config.yaml
d_mlp: 768
positions: "learned"
bias: "all"
parallel_block: true
init: "normal"
lr_mult_o: 2.0
batch_tokens: [8192, 16384, 24576]
seq_len: 512
steps: 6632
MLP neurons of a small language model. Each row is named by its layer, matrix (up: input weights) and neuron, and shows model dimensions 32-127. Each number is 128 + 24 x the weight over its row's rms, rounded and kept within 0 to 255. Numbers have three digits each.
After each neuron's rows, "fires on" lists the tokens most often at its 100 highest values on Wikipedia text that the model never trained on. A number after a token or word is its count.

L2.up506:107110159153167114134106144141114089110153131104147101112147130112228182091136080125140129122133115181090129120069120125146138129126111118130108162158117115139086167109138088097111152070135100097135119115126133128136119132131138157118111144166150147119126103149088114117174165138125084114
fires on: " dis" 28, "pl" 23, " Ar" 22, "gr" 6, " D" 5

L2.up669:148110114140103144139109131089144149081125122141146076133173126129128147160125123140115138160162104138134144140093106089123115129168119102129136106133144170132131126130132138096109151119102136142078178103109125165150122118098109111158126137138127126080146152126123101188098148140128158131
fires on: " r" 64, " all" 8, " with" 8, "$" 8, "ass" 5

L2.up49:120137179094112110108126110117091150110156139161106145123120115115152131154128111113103164129151113081148124111125150115142144130139126145137126103124159143137107097159122134108103152107102111145113118162101093110096105177117150120125121103093127129100159166153109128138168146133065153134
fires on: "ark" 45, "amp" 28, "ield" 8, " New" 4, "ock" 4

L2.up544:118139110115134127161095144124132186106116144135113120180150080141138174104129138123117122126132145114145133126123149105163126150185112128151101146116140113088141082082164100089124150160096159109157113155106162158082121135134150098125095141118108154135147140096123144172117115114157087134
fires on: " al" 50, ":" 19, " C" 10, " le" 6, "q" 4

L2.up376:121158105091145083083138137134127185169121124128157150124172123104100113103136133136168141099121122110096081134101156155114132125140141108096135142141113154122149119147082121114145113125104112147104076105100126122104106105163134172150096154132089158121151111115150121097139113149153153098
fires on: " the" 22, "C" 14, "B" 11, " B" 10, "R" 9, "pen" 8

L2.up719:136145114081157105129084107138132208173136170105141176096148139151111126130144125156103087104150098102100143185112148104140138129163106116154124135100132110123110126104137086118107143105108127148155105160151150116101117118158112119181123092129168123082131107138098144101141110126123176164
fires on: " B" 70, " b" 17, "amp" 8

L2.up520:180175132138115126119122176107125125157110124150082095124147142153144154105127148156118090107127107121104097150110136155159170114162106113090130129167163093126120127136169169171152130137130100099129125123097123143148135091171107109128147146142097113085076093084101152128121117082155184103
fires on: "ew" 54, " University" 21, "2" 15, "ague" 4

L2.up661:135150108085150130146105106128129127177114138091139094126117126157118155150145089149112153157149091110116135115084149122124131154127155151118152089142133149176107143137167097091162118135162102170144128132105164111119108129088127143146125118071110155118112130096112115127133152158135140158
fires on: "," 47, "urn" 16, "reat" 7, "ug" 6, "age" 6

L2.up568:105147127126098122177102131085057125129116131157096153111098135135113104127128148087112120133141127085117164122119145180109170072144133137132107128108118164099138166117133106114138143160190112131138152135125134088161146098152109146131163117134074093152155089122155182141112140116134132192
fires on: "," 44, " a" 19, "\n\n" 17, " A" 9, " |" 6

L2.up241:139126150125153136105137112126119177161110173107129146147101184156093116137120143107106174122121124107142136111115146130132107116126141187100107163159124068146156114123154118110114137123150077134091169130131141083162144176118126169140128098120084153127119111114098149111152139138101133153
fires on: "ace" 33, "eat" 23, "," 11

L2.up280:145152154139182110082153112132099135157160173122090155155156106141143138136172100119119162117110110095107134160126146135119122138126156146108125099129131142103117102090125116121170128149146143124139154135098110083085170165158075101117112145155159119112156132120106122127124135164143099155
fires on: "\n\n" 23, " in" 14, ".\n\n" 9, "ing" 4, "\"" 4

L2.up50:138164115105087135119120099126122166151119137135147145123117088109159133132126119118130151116133147137119152122180154137142136102142115152125153129151130151125123068109080076159124138175086123127138128130142130124161087118096085139116108151142157114134143119122119091134147106081160097128
fires on: "ig" 47, " r" 24, "igh" 16

L2.up613:126120099102127098098078098117126128162155119125138152125149122148129103138136150172133131126100089134139147175125148121114183142142123084130171132140091104153152128081191211165146103103121109093163112080122117148136146132123116151152132148119125114103143122132100140128138155156151162077
fires on: " be" 26, " He" 13, " he" 10, " has" 6

L2.up250:107145133092118134131123110126127136170102154146140149151139116141151080163093103148083133103105162124135121135143118077183170174129126158111127180120139094089100135085136116123143138156102109152172133103113116120135132128131130160121137131130140170110108131175117147124117147114138130077
fires on: " Mar" 35, " her" 34, " An" 5, " l" 4

L2.up571:121134114134107125113099136128137126164110118136142144127142104153123202138136127128131102150161081166125153192132151188101149152108127184096163168145115163098144086117109100111146110129123146117124150114136111123127158109141153151161128080150144152090114110140131121141138150127183114082
fires on: "\"" 68, " Th" 11, " M" 10

L2.up688:101143110139105188120133164134097115132117096095097132091140147164133130125130120129179106102129143161071095132148073137131092142137120146146164105105129121098120142146135121102118122107102155138125136170100110142122128110132086129070100121113142110092140136086111115167142135117120114131
fires on: " us" 23, " with" 21, " bet" 16, " but" 10

L2.up172:143137127131147147155133114141120084128140114115156155083116164166154095097121147172114130107154147141122139120161110111104111089130175116130126112106098121150115135132143101056110083190102131191149093118110147154125131127092131157098113116139141123094153125134152134115199118128166088151
fires on: "op" 54, "ric" 23, " ad" 13, "od" 5, "ik" 5

L2.up182:102161097080116081099153122131120152152139119134148131146150146140113122104136147101106117140131152175162147116117136074116160144134177115137105166153147119123149132126109128116131082145153161144138099112113118161129111102144138166115139138126149141102142155110130157158169143145132106151
fires on: " as" 28, "ess" 9, " res" 9, "ure" 5, "ore" 5, ")" 5

L2.up93:114084154099108144117142154117149155112104147135092150107140112080134158087124146125147113106149096136164127124158094141137151135085105088122148136098147096090133157106141088126103126161106090110125069120136140063150124168150140154136154145164124158136138119101128126095141132127136177098
fires on: "ac" 49, " pol" 14, "iv" 13, " serv" 8, ":" 4

L2.up109:114110098109112109162117137132113144102125123147088142114101108089156114115127106096111140139128135099148148132130153117117141146123122147107182134127147164122126121109122046146167151106136112120133155157102109133123105138121133104071079124119157129108112121104116130107189159141099122159
fires on: "ine" 24, "y" 23, "ie" 9, " play" 8, "ig" 7, "ish" 6

L2.up198:108107107141113080125091157073197138152094147129121156139135158170154110107100123082135124136152111127159110163092092152127141143155101097134120130153161123153111086134146110069100136121103132098152122115089132142155148101122159114139137067137163144129152138120108105099137131128130131118
fires on: " ex" 92, " le" 8